From a checkpoint of a small transformer trained on Wikipedia.
Size: 13 layers, width 320.
MLP neurons of a small language model. Each row is named by its layer, matrix (up: input weights) and neuron, and shows model dimensions 48-111. Each number is 50 + 10 x the weight over its row's rms, rounded and kept within 0 to 99.
A block is one neuron, or neurons of one layer that tend to fire together. Before each block is what it responds to, as a language model described it from the Wikipedia text at the highest values.

Description: Fires mostly on "an", as article or word-start ("an unused", "ancestors", "anarcho-"), plus "as" in role phrases like "served as", and other articles.
L7.up34:73 41 29 47 67 70 44 35 52 50 51 55 42 48 36 45 52 59 39 48 54 49 51 53 51 52 59 60 61 52 64 59 52 54 44 48 61 40 60 49 49 72 55 46 61 45 43 43 42 45 47 62 66 30 53 43 55 61 26 60 57 40 54 42
L7.up600:54 30 42 62 56 58 51 53 31 42 63 48 54 49 50 47 54 59 36 38 53 39 57 43 31 53 57 67 46 62 61 36 59 37 40 47 41 55 45 49 44 45 46 33 41 56 52 41 43 45 42 51 50 42 55 65 43 65 66 57 55 41 48 55
L7.up780:39 71 29 51 65 38 53 49 44 49 36 54 47 47 37 44 46 57 50 45 66 53 48 48 58 57 39 55 60 48 39 37 56 28 46 33 49 58 48 73 48 60 71 32 68 51 59 53 55 46 48 56 52 42 63 50 36 64 55 59 36 43 52 56
L7.up922:46 52 52 37 39 40 45 29 49 63 56 59 50 64 43 42 64 48 54 35 58 44 46 51 37 56 52 42 64 53 47 63 48 54 37 49 39 42 61 52 47 42 58 56 70 43 58 43 67 44 57 67 53 58 41 36 28 71 56 56 63 47 56 58
L7.up1022:47 29 41 40 44 48 57 50 59 60 47 38 46 54 47 42 29 57 49 50 45 45 49 29 52 46 65 55 44 57 32 56 55 42 48 54 59 42 41 57 36 50 55 50 54 48 43 43 41 54 49 59 56 49 46 58 52 52 74 53 57 53 53 49
L7.up1092:51 48 49 37 72 47 47 45 60 55 55 48 42 61 42 41 53 43 48 42 56 47 46 52 64 55 40 60 53 49 55 53 49 58 50 54 40 40 59 70 59 42 58 69 41 53 56 50 48 43 47 57 60 40 49 54 46 53 47 52 61 41 70 37
L7.up1093:40 59 38 52 59 54 54 48 61 38 56 45 65 69 39 37 48 60 48 59 53 58 47 43 47 48 50 51 57 32 50 46 51 47 28 52 35 49 48 48 48 50 62 30 52 45 27 57 65 50 62 29 42 54 57 49 55 57 58 76 54 45 36 41
L7.up1115:50 54 35 41 54 51 58 56 58 48 53 45 61 54 52 60 42 49 50 54 40 54 45 40 65 60 39 55 56 50 41 66 56 58 37 53 31 45 66 66 54 50 49 47 59 50 52 41 58 36 52 55 58 38 55 68 60 65 55 53 88 51 51 38

Description: Mostly the article "an" mid-sentence after verbs or prepositions, such as "was an", "as an", "with an"; also occasional word-piece fragments like "qu", "rec".
L8.up51:40 16 43 45 69 46 45 45 57 47 56 53 44 49 44 58 36 48 26 52 48 58 52 45 49 59 57 54 57 61 45 49 41 41 37 49 61 36 34 36 61 47 49 64 48 63 54 49 48 53 47 40 48 53 57 55 50 53 66 50 55 48 28 44
L8.up121:61 66 60 46 46 25 66 43 49 50 60 48 39 49 54 34 66 60 72 61 45 41 50 42 54 37 57 55 41 49 37 54 51 47 64 57 48 72 50 51 27 57 58 33 44 59 55 65 42 35 49 56 45 42 56 53 29 54 55 43 54 55 45 37
L8.up282:48 52 51 47 64 71 48 47 49 50 70 36 49 63 52 37 48 38 38 60 50 56 45 55 44 39 48 51 52 60 44 39 70 48 55 47 49 50 62 52 67 43 51 32 53 55 46 45 38 49 32 22 41 49 66 55 51 50 58 45 53 40 48 31
L8.up284:25 58 40 48 45 44 58 39 40 51 53 58 43 60 55 26 49 35 61 47 59 59 52 58 49 59 36 64 44 46 49 38 49 52 46 57 53 42 64 49 44 19 37 61 62 58 38 57 43 34 59 75 51 48 50 50 43 64 48 35 57 42 43 50
L8.up346:49 36 46 53 59 38 59 47 40 62 58 56 34 63 45 32 57 57 44 54 41 38 58 65 36 61 51 56 53 60 47 59 50 52 43 55 49 52 54 43 31 50 62 61 49 71 44 46 62 31 37 55 67 59 51 71 34 60 50 42 71 38 56 48
L8.up421:30 73 55 59 47 51 47 39 59 37 41 43 53 44 75 43 53 57 45 58 44 50 39 39 61 46 65 26 59 66 37 33 32 42 47 60 48 55 37 51 53 50 33 24 39 49 42 48 48 41 55 59 39 54 42 61 42 38 52 65 57 52 40 57
L8.up896:49 33 35 52 55 44 47 49 48 48 55 56 51 62 47 44 37 38 64 40 56 42 40 56 47 67 45 51 38 58 56 62 42 50 45 46 57 51 57 63 51 40 48 63 44 45 57 60 57 43 52 60 50 48 48 63 65 49 56 39 59 52 47 57
L8.up1185:51 33 41 57 47 38 39 33 58 48 33 42 52 50 25 58 52 62 36 48 71 56 45 55 53 63 47 47 61 58 55 49 36 53 46 56 53 32 55 64 43 40 69 45 53 24 66 48 42 45 52 50 53 53 36 79 39 58 51 39 44 29 51 54

Description: Word-internal pieces of German or other foreign proper names, like Re-iche-nstein, Hessisch-e, Liechtens-te-in, plus some "also" after He.
L5.up367:29 50 41 56 47 38 55 56 51 45 41 41 45 45 56 63 50 68 50 66 36 26 47 43 64 62 45 66 48 52 38 41 50 61 57 39 45 70 68 65 50 60 57 61 56 67 49 34 43 52 35 41 36 49 45 41 46 61 59 41 61 35 56 54

Description: Pipe separators and numeric cells in Wikipedia tables, especially mid-row numbers like draws or losses in league standings, e.g. | 4 |, | 0 |, |---|; also abbreviation periods such as U.S. and A.M.
L5.up601:35 58 63 09 53 55 55 57 78 54 65 43 62 60 35 58 60 51 54 41 39 54 54 63 42 60 45 68 63 56 48 57 57 54 36 53 50 31 61 62 45 44 48 42 49 50 43 56 48 52 39 66 27 45 45 39 43 69 47 65 40 59 63 60

Description: Tokens in tables, infobox lists and section headings of Wikipedia articles, like column names (Source, Rating, Certification), pipe separators, and census phrases like under.
L8.up174:41 56 50 56 59 58 49 47 48 40 47 69 51 55 49 50 44 35 45 58 58 42 52 57 54 58 44 56 61 54 55 44 49 29 44 64 54 34 62 43 50 51 44 70 43 47 39 53 49 53 41 76 76 51 63 53 42 58 52 53 43 57 60 43
L8.up273:55 49 68 60 72 57 53 45 65 53 54 29 38 60 52 44 34 55 57 58 46 60 54 54 64 55 33 63 43 55 58 48 48 73 58 46 73 45 37 32 56 44 54 54 54 48 76 43 66 47 63 44 52 40 48 53 63 47 49 58 50 52 70 48
L8.up364:42 60 51 48 32 63 54 66 43 45 30 60 57 47 31 31 41 58 34 52 55 37 66 60 46 67 55 33 38 43 62 43 60 64 54 44 52 64 54 48 37 43 42 51 52 65 70 69 46 22 55 52 65 34 48 47 53 68 34 44 56 57 54 57
L8.up593:30 57 41 57 68 41 56 68 51 51 63 56 32 49 33 28 45 42 59 58 40 56 57 75 46 47 53 40 67 54 39 51 54 41 46 42 68 50 55 28 56 57 67 72 39 49 53 55 40 61 49 35 60 49 59 60 62 46 48 54 61 41 61 40
L8.up826:39 65 51 52 42 46 57 28 49 30 38 67 55 52 50 36 42 55 41 49 53 65 72 74 40 52 47 64 43 39 59 42 56 66 32 37 46 41 40 32 44 52 48 23 39 61 64 41 60 29 58 39 49 58 49 53 64 69 54 35 51 53 56 46
L8.up880:56 52 55 67 61 43 48 56 49 35 63 45 46 45 64 46 61 56 60 71 47 46 31 58 39 65 51 51 41 59 47 50 59 53 84 51 58 52 36 46 50 51 43 68 73 42 44 43 44 55 55 50 63 46 66 61 44 70 44 69 43 30 58 61
L8.up1076:62 60 56 53 57 37 46 46 52 41 62 42 45 56 42 43 66 60 53 55 35 55 58 48 42 60 53 50 58 57 68 52 63 61 63 63 56 63 41 42 38 57 50 48 43 58 40 53 54 51 26 67 60 35 58 61 62 50 46 50 36 40 56 50
L8.up1205:46 54 50 69 57 44 65 44 42 37 67 43 50 68 50 52 52 52 49 59 51 47 55 56 59 57 41 59 44 45 42 50 66 37 30 65 44 56 47 52 38 43 57 57 52 58 68 48 48 50 33 54 66 44 62 57 64 36 69 42 40 32 50 34

Description: Cells and column headers in pipe-delimited Wikipedia tables and keys, such as Goals, GD, Awarded for, Denotes, DNS, plus scattered suffix pieces and hyphens in prose (prov-ed, co-coached).
L5.up836:40 60 61 48 49 44 72 32 58 47 66 55 62 55 48 52 70 75 58 47 57 48 32 44 49 55 58 61 69 46 55 53 53 51 54 48 57 49 59 65 46 47 42 59 56 67 61 47 53 54 48 43 40 31 51 66 48 48 43 52 51 38 50 48

Description: Unit words or abbreviations right after a number, mostly lengths and heights such as cm, mm, m, mi, in, plus time units like days, hour, century.
L8.up181:47 54 65 69 62 53 51 51 60 50 44 56 41 46 57 55 54 55 50 36 52 48 47 44 42 59 43 52 58 51 61 64 50 59 54 57 52 50 48 60 42 59 57 57 58 72 61 47 73 50 65 63 52 57 44 45 33 30 47 42 37 49 57 44
L8.up589:59 48 53 51 44 49 63 73 48 44 46 47 59 58 37 61 64 49 35 54 49 56 62 60 59 49 63 49 46 31 51 62 58 44 53 58 42 45 29 62 53 42 41 64 44 52 34 65 49 47 44 63 35 44 51 64 37 61 48 37 44 53 36 62
L8.up791:51 81 51 45 52 45 57 41 61 58 44 45 42 49 30 44 56 66 44 67 46 60 53 65 46 32 53 57 65 47 49 50 74 44 48 41 49 70 41 55 60 57 42 48 44 63 43 53 43 57 60 75 39 56 45 52 42 63 33 47 58 50 65 35
L8.up890:55 64 37 52 45 47 54 63 75 52 60 39 47 50 68 66 80 50 29 49 51 64 39 54 42 38 54 50 61 42 39 59 36 48 43 45 47 52 65 39 38 47 51 53 58 44 51 33 37 60 21 48 60 44 46 59 43 58 42 54 68 54 49 55
L8.up932:39 64 31 60 61 54 57 41 47 59 62 44 44 51 54 45 47 63 44 36 51 60 49 51 42 52 63 47 61 45 51 63 62 37 47 64 59 48 34 50 63 31 34 45 39 56 32 43 39 42 53 62 21 55 49 46 42 46 43 62 54 45 49 58
L8.up1008:52 41 52 57 52 55 53 55 66 41 43 33 48 37 52 45 37 54 45 38 37 44 38 46 50 21 45 65 71 39 71 62 68 54 45 48 42 54 46 57 58 55 49 50 52 57 58 41 42 48 58 51 26 41 28 51 63 53 49 45 54 67 59 65
L8.up1114:59 39 55 65 63 55 48 54 39 57 54 56 56 56 40 47 46 59 31 46 45 49 50 42 28 37 50 55 56 53 23 54 44 41 63 60 46 50 49 57 43 58 38 50 47 52 56 35 56 64 42 60 31 62 41 42 75 49 61 54 32 55 57 47
L8.up1243:58 52 52 57 33 33 45 43 36 53 60 43 63 54 38 56 52 51 49 47 29 51 40 46 43 40 38 34 52 61 33 51 66 50 75 57 41 52 55 47 50 51 40 49 47 52 39 55 29 48 35 64 49 38 44 64 44 34 59 53 60 52 63 53

Description: Unit abbreviations and words right after numbers, such as in, m, pc, mm, pm, and header or cell separators in Wikipedia tables and infoboxes.
L7.up173:48 29 40 40 47 42 54 50 51 48 61 29 38 54 62 55 39 53 40 35 50 38 39 32 42 56 54 47 53 57 51 66 86 42 64 53 40 52 59 42 26 38 51 46 46 39 37 52 58 51 45 65 51 48 47 33 42 37 45 34 51 41 52 59
L7.up233:39 33 50 51 42 39 60 60 52 67 47 40 45 47 47 60 47 50 47 44 55 51 63 40 50 55 36 60 50 64 33 58 62 53 61 52 48 52 46 57 63 54 37 54 44 57 29 22 54 47 37 81 42 43 47 45 53 39 31 58 40 53 51 57
L7.up286:34 53 48 63 49 41 35 54 47 45 46 36 54 57 50 45 46 29 62 57 59 40 35 51 55 48 53 61 63 66 59 59 32 44 54 47 52 67 36 32 60 52 53 58 41 55 69 47 49 59 57 53 61 38 47 54 59 65 38 46 37 57 36 59
L7.up530:57 49 48 41 71 37 37 56 59 40 49 54 50 51 40 44 56 51 46 35 49 41 59 45 41 61 53 51 52 70 48 53 53 53 47 53 40 68 57 58 43 39 47 60 49 45 67 43 61 44 53 72 44 40 48 70 44 43 51 49 56 47 35 39
L7.up828:39 42 34 50 64 37 66 48 53 75 62 59 43 48 56 58 46 59 34 37 34 33 44 41 36 47 61 57 54 45 53 54 50 74 49 50 65 56 51 48 72 45 53 61 59 45 38 63 38 57 46 58 44 53 33 41 35 46 56 42 53 46 58 34
L7.up1061:39 41 54 56 59 40 41 50 51 45 46 56 41 56 51 70 48 57 59 63 30 48 47 36 46 46 58 57 78 50 59 69 64 47 66 62 54 56 40 47 53 40 45 31 44 50 53 54 46 63 45 47 41 44 48 74 51 51 50 38 49 50 42 47
L7.up1135:47 62 34 50 56 68 41 42 51 48 25 45 62 63 41 45 52 55 47 48 40 48 42 45 48 55 55 69 37 51 46 46 73 51 58 37 65 61 57 66 46 50 35 48 52 61 33 56 47 52 71 38 46 78 59 51 43 56 33 39 41 38 54 59
L7.up1159:45 52 47 54 52 36 74 66 64 25 60 45 60 52 47 51 52 56 57 40 26 52 45 50 48 44 55 46 53 66 54 52 60 65 48 76 72 53 73 49 49 57 35 68 56 58 40 58 38 43 42 54 50 56 59 65 53 56 45 49 53 43 45 55

Description: Trailing digits of decimal numbers in measurements and statistics, e.g. 1.91, 2.62 km, 1.5 mm; also units or closing brackets right after figures.
L5.up8:50 72 49 68 51 38 50 42 56 59 50 63 46 70 39 59 54 36 47 33 45 30 61 55 49 52 53 58 40 46 20 52 66 55 42 45 45 56 46 43 58 53 40 57 50 55 54 36 58 61 48 52 45 42 61 41 49 27 45 58 52 41 62 56

Description: Short first pieces of longer words, especially par/Par (parliamentary, parish, parameters, parallax); also the article an and possessive apostrophes.
L5.up314:44 50 51 43 46 43 62 50 49 65 54 74 52 51 47 49 33 39 32 65 40 51 52 54 52 34 48 56 32 62 33 48 56 44 53 56 63 59 63 70 45 51 55 50 48 27 51 48 55 31 34 48 64 58 53 70 43 56 63 67 46 41 43 26

Description: Word-piece tokens partway through non-English words, mostly Spanish, French, Catalan or Italian titles and names in lists and tables, e.g. cas|a, vi|e, Div|isi|ón.
L8.up62:70 57 49 63 72 46 51 54 64 51 46 51 53 33 48 38 54 53 55 52 58 54 35 53 34 44 60 45 53 44 45 52 48 31 43 53 55 45 46 63 60 62 51 37 48 54 45 56 54 49 47 47 60 55 47 49 38 49 68 45 53 47 30 48
L8.up128:55 47 54 42 64 52 50 46 56 59 47 46 66 43 40 30 51 45 73 37 52 49 47 34 45 39 64 64 54 24 52 21 49 65 33 37 28 61 56 56 66 52 55 71 47 55 65 57 49 48 48 43 49 49 53 72 42 40 67 54 53 47 46 56
L8.up502:54 57 54 53 63 51 38 38 62 34 39 52 67 54 29 62 59 52 53 49 49 50 54 45 51 52 45 54 45 48 38 64 34 45 62 61 48 53 47 57 55 47 62 64 53 70 49 44 40 55 50 59 63 47 36 50 43 43 56 34 52 44 54 36
L8.up511:45 52 48 48 65 52 35 23 64 56 44 47 72 45 59 60 39 45 52 51 35 46 47 47 49 55 40 56 51 63 40 59 40 67 48 54 54 40 33 32 61 32 54 62 31 78 42 42 42 50 45 32 60 47 66 50 36 42 47 43 31 43 47 51
L8.up528:45 56 55 48 67 46 50 64 58 37 51 54 34 36 68 49 65 39 43 38 52 53 47 57 60 57 55 71 60 26 63 55 38 66 41 48 48 47 57 47 45 48 62 41 60 60 66 49 46 44 47 42 60 70 40 32 43 56 70 62 70 58 31 53
L8.up598:50 47 43 59 53 27 43 47 48 70 44 52 61 51 52 34 49 62 52 52 51 51 26 37 43 57 32 63 45 52 53 59 54 50 50 35 46 54 43 49 48 50 45 62 57 31 43 34 37 41 37 51 48 37 65 56 43 68 59 37 58 58 51 51
L8.up993:45 39 39 44 65 46 52 26 50 44 57 37 56 46 55 44 41 53 45 51 37 66 41 49 28 53 48 42 44 40 58 68 59 60 36 47 42 51 47 49 40 45 39 52 48 54 45 51 51 57 51 47 59 44 57 52 49 44 54 50 31 33 50 49
L8.up1090:50 63 55 42 50 37 60 48 47 57 69 61 54 36 42 37 58 67 45 49 46 42 42 39 55 45 70 64 53 51 54 57 56 75 58 45 51 51 58 30 49 56 59 42 59 47 62 47 32 53 36 48 60 49 53 42 41 39 59 54 64 67 55 48

Description: Tokens inside Wikipedia table headers, infobox field labels and wiki markup, such as High assists, Postcode, or the pipe opening a "hold/gain" row, plus mid-word pieces in prose (Research, trading).
L7.up96:50 75 52 56 67 30 61 27 46 50 54 49 31 48 43 63 54 42 51 34 55 50 64 64 40 56 49 56 48 57 50 29 58 44 42 40 57 39 26 49 55 38 57 66 56 39 42 49 65 52 29 53 43 49 50 64 38 47 54 53 70 45 59 46
L7.up213:54 66 50 50 52 56 57 38 27 20 66 54 59 64 45 57 43 61 51 55 41 36 38 43 53 22 45 50 49 58 66 41 41 43 39 29 55 42 50 53 51 38 56 72 51 46 37 42 49 57 55 48 46 56 47 44 35 40 48 58 48 46 44 44
L7.up260:63 55 59 42 43 56 56 51 54 47 74 54 51 64 54 36 44 55 44 45 57 40 55 49 53 55 48 50 48 52 51 40 61 70 46 57 55 46 52 44 47 63 32 63 61 27 44 40 60 57 52 49 55 49 50 69 53 59 44 21 50 49 54 67
L7.up263:64 66 59 59 50 38 35 42 39 45 51 36 46 56 53 57 60 38 42 43 48 48 53 62 34 67 58 48 47 49 54 44 70 48 44 69 67 52 53 67 51 43 50 58 65 65 64 46 52 60 73 40 55 45 47 60 32 53 49 44 63 43 52 84
L7.up565:41 63 42 53 59 57 55 43 52 33 71 53 63 49 55 45 41 41 52 37 49 29 32 67 56 48 52 66 50 41 57 45 63 68 41 46 64 42 79 77 62 46 39 47 63 76 38 32 52 30 65 60 35 64 54 61 24 46 33 53 56 38 40 48
L7.up725:58 71 48 56 52 50 37 73 61 45 54 50 63 59 43 42 53 53 55 51 49 38 50 59 39 56 46 48 55 50 29 51 65 58 52 56 68 45 37 40 39 40 50 43 61 62 31 38 44 53 38 50 47 39 45 51 55 61 53 34 53 63 46 55
L7.up876:44 52 43 48 46 49 39 57 41 55 62 52 54 61 68 51 52 55 56 55 39 54 60 65 36 38 51 60 47 53 52 35 52 53 53 61 62 40 44 51 48 36 40 50 37 61 58 45 71 52 60 38 49 62 36 44 49 28 63 42 59 61 44 73
L7.up993:47 54 44 53 48 60 43 56 58 51 66 61 58 63 65 57 51 46 53 46 48 63 57 50 45 43 42 54 54 34 33 32 55 41 46 46 64 44 60 57 56 54 54 50 62 54 37 44 40 45 46 51 63 48 58 71 39 55 39 28 68 49 49 39

Description: Table pipe separators in football league tables right after the goals-against value or GA header, before the GD figure (e.g. "48 | −13"); weaker on curling scoreboard pipes and scattered mid-word pieces.
L8.up54:52 52 69 58 44 40 72 52 55 44 42 58 54 46 46 39 42 53 53 57 64 57 41 53 48 61 48 62 50 51 48 61 46 47 54 52 45 61 49 64 62 60 45 35 41 51 44 55 52 45 50 69 42 60 50 56 37 49 48 48 56 49 45 59
L8.up172:48 53 54 61 55 65 59 56 56 50 56 52 66 93 40 36 50 34 42 45 55 57 54 65 41 58 45 45 54 55 25 64 67 48 53 52 60 57 41 69 64 46 45 21 58 49 49 35 47 46 42 53 53 52 54 63 47 30 39 58 73 53 47 65
L8.up335:63 49 57 55 38 53 55 55 57 36 53 58 56 58 50 56 44 55 50 61 49 52 53 50 60 53 50 42 60 42 65 55 47 43 61 49 50 49 26 65 51 44 58 52 61 60 49 41 31 37 54 44 63 29 47 39 36 48 38 56 55 38 51 59
L8.up448:34 47 35 45 41 37 52 32 41 41 53 40 57 54 45 36 44 43 53 43 57 32 51 58 54 50 53 47 49 68 60 36 41 33 57 54 49 47 51 50 39 57 52 50 48 54 48 47 37 36 56 46 65 39 44 54 55 58 56 59 60 72 48 45
L8.up534:53 45 58 67 69 48 52 44 51 43 61 54 48 54 50 54 50 72 58 67 58 56 40 40 63 55 44 59 75 42 58 54 37 53 46 65 51 62 47 49 50 50 50 37 38 41 58 54 61 68 45 56 48 39 50 48 51 60 28 56 38 43 58 50
L8.up539:56 56 46 52 51 38 32 47 43 66 59 42 48 38 48 33 59 56 48 65 43 46 51 63 50 70 55 72 65 59 56 66 52 59 54 59 35 56 33 48 58 44 59 40 38 49 54 46 54 36 69 58 44 38 60 56 58 46 46 57 63 50 46 43
L8.up657:50 39 57 58 45 55 52 57 43 53 44 46 48 56 24 48 45 49 56 56 38 38 59 61 58 41 66 68 55 42 46 48 45 46 36 53 31 52 53 48 47 43 52 50 38 52 62 42 52 58 57 58 48 55 55 58 56 34 39 52 43 46 54 52
L8.up771:44 47 52 62 59 47 53 48 76 52 32 74 62 39 47 41 42 38 57 47 32 45 49 73 58 46 42 51 54 50 54 46 47 55 49 39 38 50 24 52 56 52 49 52 53 66 41 60 43 44 42 63 57 29 41 62 48 53 42 36 54 55 58 44

Description: Subword pieces inside non-English proper names, often accented letters (Rí-os, Olivar-L-ó-pez, Fürtw-ä-ngler), plus commas or pipes right after such names in lists, tables and species-synonym citations.
L7.up215:54 47 54 61 49 56 50 31 53 57 37 57 82 24 58 59 67 45 51 50 32 57 62 28 75 33 47 67 63 46 52 57 47 57 68 46 41 55 41 45 53 38 55 51 52 49 61 47 31 43 49 55 55 51 41 47 45 43 43 18 53 41 35 52
L7.up247:67 43 48 41 70 58 55 54 35 56 46 54 67 27 50 58 61 48 60 34 35 52 68 54 60 42 54 68 64 50 33 51 26 33 60 45 40 36 33 52 52 53 52 63 39 45 51 57 39 49 53 71 55 49 47 61 58 37 44 54 40 47 51 48
L7.up371:64 49 61 49 56 42 58 53 48 51 48 49 57 29 45 53 39 47 43 45 49 56 47 46 62 57 56 62 47 67 39 49 47 49 67 46 50 28 46 38 49 59 57 70 38 67 49 53 51 49 53 62 34 55 35 48 42 44 27 42 37 38 38 43
L7.up552:56 51 74 49 62 51 58 59 48 54 34 36 50 47 71 53 53 39 48 68 46 50 52 47 43 53 49 44 46 47 45 35 68 42 45 65 40 40 70 60 62 46 39 40 33 39 43 62 34 50 40 61 51 48 40 45 49 68 54 56 46 42 69 61
L7.up750:39 48 55 49 56 51 50 68 45 68 39 57 39 52 51 61 53 39 45 59 45 46 38 28 44 56 49 53 51 36 42 54 59 55 49 45 47 60 51 52 65 38 47 46 39 45 39 53 47 50 75 62 65 54 54 50 45 54 44 47 38 36 48 65
L7.up818:65 38 59 48 50 43 29 57 48 65 45 46 49 27 44 50 48 52 54 59 52 48 39 49 49 47 47 43 55 47 58 40 38 39 57 49 73 53 60 56 59 40 58 77 38 55 38 48 63 67 49 55 39 38 67 51 40 54 46 58 40 52 43 43
L7.up942:59 58 51 58 52 38 52 48 33 60 45 68 67 41 53 55 53 47 56 53 34 23 52 37 54 55 59 43 54 46 27 52 51 59 52 42 34 38 63 44 46 51 68 46 34 37 57 50 46 66 40 40 49 56 72 52 51 48 45 46 49 38 40 52
L7.up1173:38 57 47 43 35 43 36 34 36 41 35 66 50 45 62 43 45 54 41 57 43 41 46 56 45 59 58 71 63 60 52 46 52 60 65 54 34 40 71 54 43 47 53 23 52 46 34 42 42 50 35 45 64 55 62 59 60 41 34 59 63 55 65 56

Description: Pipe separators and small numbers partway through rows of statistics tables, such as footballer career totals, league tables (wins, losses) and vote counts; sometimes word pieces in lists or infoboxes.
L7.up106:47 49 58 45 62 46 43 56 64 44 45 63 58 49 50 46 70 41 38 54 49 43 47 56 48 48 45 60 52 45 80 55 59 57 47 52 47 63 57 61 55 35 62 23 48 48 37 77 60 28 44 30 41 52 60 37 55 55 56 44 60 39 54 56
L7.up120:46 47 47 57 54 34 51 45 52 45 43 59 70 49 48 37 52 63 30 78 52 28 44 38 60 43 55 56 52 46 31 34 45 58 54 46 54 59 77 39 58 53 56 40 48 66 44 33 57 48 51 61 58 56 42 57 48 27 27 68 69 48 58 56
L7.up484:50 49 44 65 59 74 61 60 38 58 41 55 57 47 59 37 46 46 52 52 57 60 32 68 31 61 42 51 44 50 46 49 54 57 78 50 36 59 48 38 53 68 50 56 59 44 29 48 30 45 44 45 42 46 59 46 38 46 39 53 60 47 63 44
L7.up587:34 60 56 51 44 49 48 44 33 44 52 53 63 53 36 60 57 50 43 37 42 50 54 50 38 66 41 59 51 58 53 50 58 50 57 44 36 56 54 48 36 53 50 49 34 53 35 50 60 36 54 33 46 65 45 51 59 57 49 54 56 36 50 58
L7.up594:50 45 42 61 63 61 54 65 57 37 43 42 69 53 45 37 50 43 47 58 32 68 53 54 33 42 46 56 53 49 50 36 40 35 59 44 57 40 48 61 48 45 39 50 39 36 51 61 54 55 51 44 51 45 49 47 62 55 45 39 62 52 25 40
L7.up772:54 49 50 80 50 19 43 50 47 37 60 45 65 48 55 47 68 60 49 45 52 50 67 42 41 58 48 51 61 55 46 56 65 29 49 64 54 41 56 44 41 42 44 49 46 60 48 40 34 41 33 53 43 50 49 43 41 68 57 46 56 51 33 53
L7.up1035:64 51 51 49 55 49 48 64 40 45 72 64 50 57 66 44 58 48 52 43 49 60 58 63 52 41 46 55 59 47 62 35 32 51 42 43 42 47 51 39 43 53 41 55 46 45 32 59 46 59 47 23 47 56 72 39 54 51 54 61 34 49 35 36
L7.up1158:67 42 66 46 69 41 64 45 53 42 48 42 49 51 46 55 54 51 37 72 51 59 39 54 56 42 44 69 66 49 65 36 45 38 51 48 43 52 36 49 51 57 48 40 37 48 45 44 38 48 32 39 50 52 52 42 42 52 56 48 55 51 50 39